config.yaml
num_hidden_layers: 10
init_std_o: 0.0
warmup_steps: 0
MLP neurons of a small language model. Each row is named by its layer, matrix (up: input weights; down: output weights) and neuron, and shows model dimensions 16-143. Each number is 128 + 24 x the weight over its row's rms, rounded and kept within 0 to 255.
After each neuron's rows, "fires after" lists the tokens most often just before its 100 highest values on Wikipedia text that the model never trained on. A number after a token or word is its count.

L4.up536 [159 104 127 106 125 133 142 159 159 146 124 155 127 109 154 140  84 106 124 136 177 151 149  54 117 133 128 127 137 116 152 137 105 127 104 147 158  96 144 126 107 135 126 153 107 127 156 115 117 101 140 171 127  90 102 104  88 106 143 120 104 109 151 115 115 127 105 113 116 154 153 123  71 190 146 149 103 125 104 117  87 119 163 127 106 169 148 153 152 120 101 115 125 127 110 129 141 141 142  96 165 121 145  96 161 136  92 107 127 126 121 118 114 139 103 102 129 118  82 119 166 110 111 149  87 126  93 110]
L4.down536 [136 148 126 121  97 125  91 137  85 178 136 120 112 145 105 182 133 107 139 128 125 130 135 127 112 115 116 101 113 125 129  86 148 117 186 124 104 180 185  88 119 134 154 142 140 168 131 154 143 107 150 130 118 148 107 157  99 123 123 111 144  84 148  90 127 151 125 126 150 121 106 114 123 172 130 105 151 124 134 124 112 122 121 159 108  97  76 109 139 167 146 172 131 126 107 115  87 133 109 153 131 106 108 140 124 140 178 106  90 147  91 111 103 142 121 130 126 117 117 143 112 134 158 127 106  95 138 121]
fires after: ":" 43, "s:" 15, " 0" 4

L4.up383 [145 136 140 121 150  93  76 119 179 174 148 167 106  65 136 137 150 116 140  88 142 148 166 118 128 124 122 136 114 114 142 115 111 116  81 110 131 101 185 116 108 128 144 140 133 133 148 175 109 164 137 150  73 127 138 147 120 109 156 129 139 137 161 142 114 122 135 128  76 105 112 136 137 156 127 127 130 119  64 147 119 133 155  99 149 126  66 144 155 139 141 127 119 131 129 121 174 129 121  97  79 118 144 149 147  93 185 162 113 127 131 106 173 128  84 127  82 161 134 148 133 137 147 127 115 120 144 147]
L4.down383 [162 133 100  99 116 127 100 139  99 121 120 165 142 100 147 159 151 144 146 136 147 174 104 125 159  98 145 166 143 144 162 143 145 127 143 131 134 142 127 126 141 146 160 113  93 125 159 115 119  87 108 140 107 143  96  97 109 128 149 119 130  98 112 100 137 121 111 132 129 132 121 118 143 119 128  90 138  89 124 117 137  82 110  99 128 116 136 131  71 115 117 132 137 138 130 106 136  49 118 138  65 158 105 132 131  82 126 136 104 147 111 127 128 121  87 110 111 147 140 140 118  94 117 105 157 134 192 134]
fires after: "-" 22, ":" 18, " te" 6, " Gen" 4

L4.up92 [146 114 141 124 148 109 107 139 133  84 100 100 130  94 149 116 144  90 114 132  96 129 127 133 121 187 122 177 125 136 125 132 112 114 109 142 166 135 123 150 104 118 134  77 127 123 127 155 144  95 143 140 134 152 142 121 128 163 129 108 165 115 176  89  82 148 160 163 122 124 126 130 107 150 151 127 108  93 148 123 105  82 138 113 151  89 136 161  90 123 108 141 132 115 137 143 146 117 136  82 121 117  89 132 158 109 153  86 131 109 103  88 104 112  67 125 148 129 167 132 130 121 140 181 133 106  76 145]
L4.down92 [102 142 124 157 163 118 131 134 161 155 161 147 189 112 101 151  99  94 147 136 129 102 102 137 102 148  95 151 147 109 151  73 123 115 105 156 121 213 157 126  96 151 170  95 140 108 154 151 127 108 150 166  81 107 123 121 127 102 122 113 123  84 137 126 145 124 121  71 104 109 154 123 131  87 129  81 130 117 155 125 119 138 181 146 148 131 158 157 100 172 125 143 123 170 156 145  93 152 140  92 113 138 193  94 134 101 126 131 122 153 133 105 123 161 108 128 153 168 124 123 158 141 114 125 116 136 159 129]
fires after: " the" 20, " in" 8, " at" 8, " of" 8, " during" 6, " to" 6

L4.up873 [153 129 192 144 107 126 151 125 102 119 111 141 173 135  76 103 171 183 146 128 163  94 131 165 116 133 159 129 163 163 111 154 154 102 151 127 138 115 100 101 158 125 116 147 155 138 144 123  82 142 140 104 127 102  97 100 136 127 138 104 127 143 160 127 126  88 128  75 136 130 111 153 156 105 116  70 130 116 151 142 146 116 103 145 154 131 163 159 133 115 141 169 158 120 157 149 105 102 102 120  83  91 159 122 130 129 104 113 120 128  95 110 161 137 145  92 154 117 132 120 108 103 165 108 112 131 129 120]
L4.down873 [ 97 105  79  94 189 110 111 138 124 112 141 101 108 143 112 128 141 104 185 133 110 145 136 135 166 143  99 146 128 117 119 127 112 137 103  99 103 151 173 133 123 120 114 131 135 129 142 127 138 134 161 122 125 107  95 123 142 117  89 132  81 136 115  90 102  86 126 161  91 113 192 113 150 127 120 157  80 122 106 146 130  92 100 129 127  88  86 162 100 128  97 134 171 128 166 121 128 182 123 129 141 142 113 114 131 125 148 165 169 163 142 148 123 123 101 134 142 120 136 103 118  91 117 109 151 126 134  94]
fires after: "-" 25, "y" 8, "ail" 6, " a" 6, "c" 5, " an" 5

L2.up466 [164 134 108 110 124 153 146 175 140 140 160 140 118 112 122 103 155 131  96 118 182 136 125 112 131 118 129 124 140  77 129 104  69 104 156 150 136 154 133 143 103 147 109 139 116 137  93 138 111 141 143 111 121 123 138  75  92 116 153 140 135 120 149 111 137 124 120  70 109 127 159 134 119 153 165 176 118 119 146 136 116 144 162 171 111 118  92 126 140 135 144 210 133 127 160 128 111 132 130 141 112 135 139 120 110 134 146 163 137 131 129 194 126 156 113 154 129 105 100 129  94 133 151 154 122 111 145 131]
L2.down466 [130 132 148 134 108 121 136 133 139 136 117 132 148 121 133 154 135 123 108 105 182 121 162 173 110 154 159  58  89 118  81 116 144 118 147 142 121 121 107 115 131 130 122 133  94 116 156 111 123 125 134 113 153 145 155 134 113 156 141 126 139 138 101 118 109 157 132 120 140 108 146 129 133 133 137 125 104 169  93 106 117  97  67 132 133 148 131 115 145 159 133 147 147 160 132 128  93 151 143 130 110 124 117 159 150 152 110 101 123 128 157 110 111 159 118  87 131 131 130 195 153  73 134 113 122 110 121 139]
fires after: " |" 32, "|" 14, ":" 6

L4.up625 [127 118 151 107 143 153 144  75 146 124 117 160 130 107 128 121 128 131 122 123  95 143 150 132 136 102 102 129  95 149 171 134 136 122 167 127 147 120  82 122 117 134 143 110 178 111  83 111  56 117 145 102 125 152  89 112 149 141 161 133 170 121 105 174 128  86 129 120 129 156 129 165 134  79 120 112 121 162 159 156 122 149 129 125  99 139 144 140 122 157 128 134 136 107 142 141 121 126 141  91 149  98 137 108 134 108  94  94 147 137 152 136 104 109 109 129 104  96  97 105 115 133 123 146 131 175 137 167]
L4.down625 [137 109 107 120 143 136 137 100 129  96 113 137  82  99 123 112 109 112 128 134 126  97 167  94 145 169 147 159 134 151  96 167 127 184 165 126 133 109 156  95 161 132 156 190 136 175 153  99 105  83 196 124 116 102 137 133 100 125 146 113 164 108 131 138 117 110 123 122 113  99 112 118 106 161 149 149  74 163 149 158 108  84 149 166 127 190 106  96 121 162 148 124 128 127 144 119 140 166  87  82 134 113 114 124 131 152 137 151 145 116 133 150 115 116 133 111 112 108 131 123 156 167 176 130 139 127 112 129]
fires after: " the" 40, " a" 11

L4.up108 [140  83 154 126 132 116 158 159 128 100 107 133 172 130 155 203 170 112 143 130 143 215 131  95 135 100 169 145 126 120 136  99 142 109 115 170 169 106 145 138 125  92 126 119  70 130 120 142 114 113 154  93  92 132 129 101 141  93 170 149 129 125 156 117 151 133 132 130 158 120 105 148 140 147 114 130 130  63 103 165  94 135  81 101 105 141 170 127 147 147 149 107 126 142  98  95 117 110 151  79 145 144 157 110 158  93 140 127 141  96 114 151 148 120  92 111 124 139 113 130 131 126 109 163 154 145 149 135]
L4.down108 [158  95 121 155 153 131 145 121 101 162 125 103  99 119 134 116 104 106 113 128 145 126 143 133 116 102 120 105  98 124 156 139  87 152 134 113  89 156  97 148 162 144 153 139 110 140 100 100 116 126 132 152 100 127 143 133 133 122 122 127 100 128 145 134 107 135 137 107 118 118  69 128 120 137 152 143 205 111 171 122 127 133 116 148 121 134  88  87 135 137 118 128 146 116  92 120 128 136 109  93 140 110  90 168 157 121 109 120 128 128 106 139 106 136 180 178 141 134  92  94 108 182 129 115 110 119 107  94]
fires after: " the" 55

L4.up412 [105 130 113 114 124 129 149 163 137 149 174  99  86 143 161  83 130 130 161 144 150 103 116 136  99 102 106 157  91 108 124 143 114 139  99 127 121 147 127 133 110 140 152 162 158 123 130 139 141 143 116 106 115 140 115 161 157 124 111 113 147 132 144 119 162 165 150 114 144 136 142 142 146 120 161 140 132  59 110 114 113  98 104 160 127 124 123 102 130  86 146 122 156 153  99 130 144 109  99 152 117 145  91 134 117  87 158 183 163 132 176 133 143 134 122 105 105 158 151 125 133 102 125 185 118 138 104 156]
L4.down412 [136 197 168 132 163  85 135 138 117 166 138  97 124  70 156 110 108  92 142 177  88 141 155 122 147 158 144 111 130 110 130  83  89 124 142 190 101 109  90 101 132 115 147 117 144 121 149 136 144 138 116 134 116 102 135 138 139 127 113 146 132 133 159 123 118 160 112 157 118 129 123 122 103 142 165 145 134  96  98 139 133  87 121 150 105 135 138 165 117 162 158 123 110 137  96 142 116 110 102 125 132 129 138 106  90 151  92  92 130  97 153 122 151 105 162 132 126 148 118 168 130 110 137 110  92 112 140 114]
fires after: "\n" 48, "==" 13, "-" 6, "F" 4

L4.up46 [117 114 138 116 113 125 134 134 149  93 144 112  78 116 151 175 112  68 121 122 142  81 117 151 123 152 125 154  99 152 114 118 103 105 109 122 142 135 111 123 129 129 132 159 136 130 147 144  80  97 141  98 126 149 170 128 122 137 169 147 135 135 136 138  93 138 121 167 152 149 114 165 146  97 151 128 145 110 120 153  96 113 120 168 126 148 140 148 156 143 149 163 105 167 155  97 167 123 118 155 136 129 100 143 117 104 185 139 139 172 113 150 131 137 117 149 120  81 129 146 115 109 115 111 148 185 137 107]
L4.down46 [142 123 120 118 163  98 168 147 140 127 156 109 163 133 153 141 148 136 133 116 102 131 160 159 127 123  91 102 119 111  66  90 152 115 118 161 148 145 155 118 133 128 160 126 129  94 117 139 139 131 153 148 102 136 101 135 148 136 111 170 122 152 113 103 149 108 117 119 121 121 126 120 133 143 110 128 127 146 102 136 138 137 143 115 109 118 186 142 124 202 114  88 109 110 141 105 117  99 149 142  87 107 144 105 104 138 116 116 119 136 145 109 163 110 136 114 116  91 183 140 109 127 146 117 110 148 126 138]
fires after: "\n" 23, "==" 17, "===" 7, " a" 5, " born" 4

L4.up476 [107 120 137  86 138 120 118 103 184 110 102 128 127 127  98 119 156 120 137  81 120 170 164  99 122 131 131 114 135 107 147 107 113 149  93 154 135 116 146 137 132 144 148 129 143  89 109 111 125 156 128 103 144 128 133 143 118 114  83 135 103 154 170 116 139 153 151  98 100  88 123 104  98 107 113 155  81 104 101 159  81 113 108  72  94 103 137 111  89 152 110 130 142 155 102 136 108 147 153 125 134 132 103 166 128 134 147  99 115 123 117 116 112 145  98  98 150 135 103  74 140 122 129 117 167 105 137 133]
L4.down476 [107 131 187 104 112 170  62 184 102 164 157  96 130 126 131 116 147 185 152 130 133 151 118 157  91 145 132 119 122 123 120 126 124 126 135 142 131 130  86  91  63 126 109 141 100 172 108 165 104  94 124 136 117  71 149 101 135 126 108 143  88 135 156 130  91 136 157 150 126 104 107 129 116 155 146 122 116 152 170 128 107 112 170 121 126 115 133 103 143 117 170 133 155 112 151 116 138 149  95 111 118 130 121 115 121 126 139 137  95 131 134 128 106 111  77 155 126 150 122 169  97 154 113 147 136 102 152 127]
fires after: " the" 42, "th" 5, " to" 4, " his" 4, " their" 4

L4.up901 [108 128 155  59 119 103 157 128 139 131 127 119 137 133 128 124 111 122 111 111 113 130 155 147 170 113 109 121  89 140 122 128 161 146  79 130  87 115 149 117 134 143 144 115 187 127 159 141 120 120 150 147 123  61 108  99 109 133 153  86 137  98 179 139 108 110 138 128 125 148 140 137 123 126 110 155 142 119 132 107 123 110 158 140 118 152 118 126 103 132 155 156 161 189 141 121 107 103 148 134  85 161 157  97 138 128 105 127 134 145 121  93 125 141 130  80  64  85 147  96 106  95 164 101 108 116  93 110]
L4.down901 [122 179 114 175 149 117 148 135 135 116 123 111  84 102 111  94  62 116 113 122 130  90 116 158 116 152 126 102 138 111 130 151 164 187 136 130 109 136 127 117 155 151 128 138  96 164 111 133 114  88 162 122 159 117 125  99 106 116  96 105 145 123 103 167 134 102  98 151 169 162 139 112 165 155 137 122 118 108 111 146 150 144  92 166 105 121 132 124 106 190  94 117 102  94 167 114 167 129 110 126 114 142  88 121 126 152 165 144 160 141 104 139 143 159 140 146 178  98 147  95 106 150 112 159 114 146 155 130]
fires after: "==" 38, "-" 29, ":" 10, " |" 4, " ==" 4, "===" 4

L4.up177 [133 127 136 138 121 135 125 116 182 141 124 120 140 134 150 114 179  86 128 132 140 134 150 144 156 112 145 175  96 100 119 146 124 101 123 134  83 110 107 127 143 138 118 103 119 127 116 106  85 160  86 174 148 135 123 138 137 116 138 125 116 116 108  96 164  73 125 158 139 103 134 122 115 176 148 182 102  94 117 112 116 133 113 114 110 112 172 150  94 129 139  96 121  79  98 168 142 100 130 123 139 152 140 125 110 120 166 142 133 106 129 149 110 141 143  87  86 118 101 153 157 120 100 200 111  95 150 144]
L4.down177 [ 85 126 113 120 123  75 120 121 100 120 103  86 121 117 116 107 148 130 144 136 143 132  93 129  98 176 106 157  77 181 162 133 145 151 132  80 126 117 178 112 103 111 129 116 121 161 113 124 133 111 131 148 127 153 133  78 156 109  90  83 157 120 130 155 138  92 117 178 102 169  82  96 141 144 132 152 167 101 100 157 179 149 134 174 134 137 103 136 154 103 118 112 159 113 122  97 142 149 157 136 186 116 127  86 108 112 130 121  85 167 125  98 116 106 111 125 133  72 170 148 149  96 139 123 137 107 101 113]
fires after: " the" 59, " The" 7, "The" 6, "\n" 5, " was" 4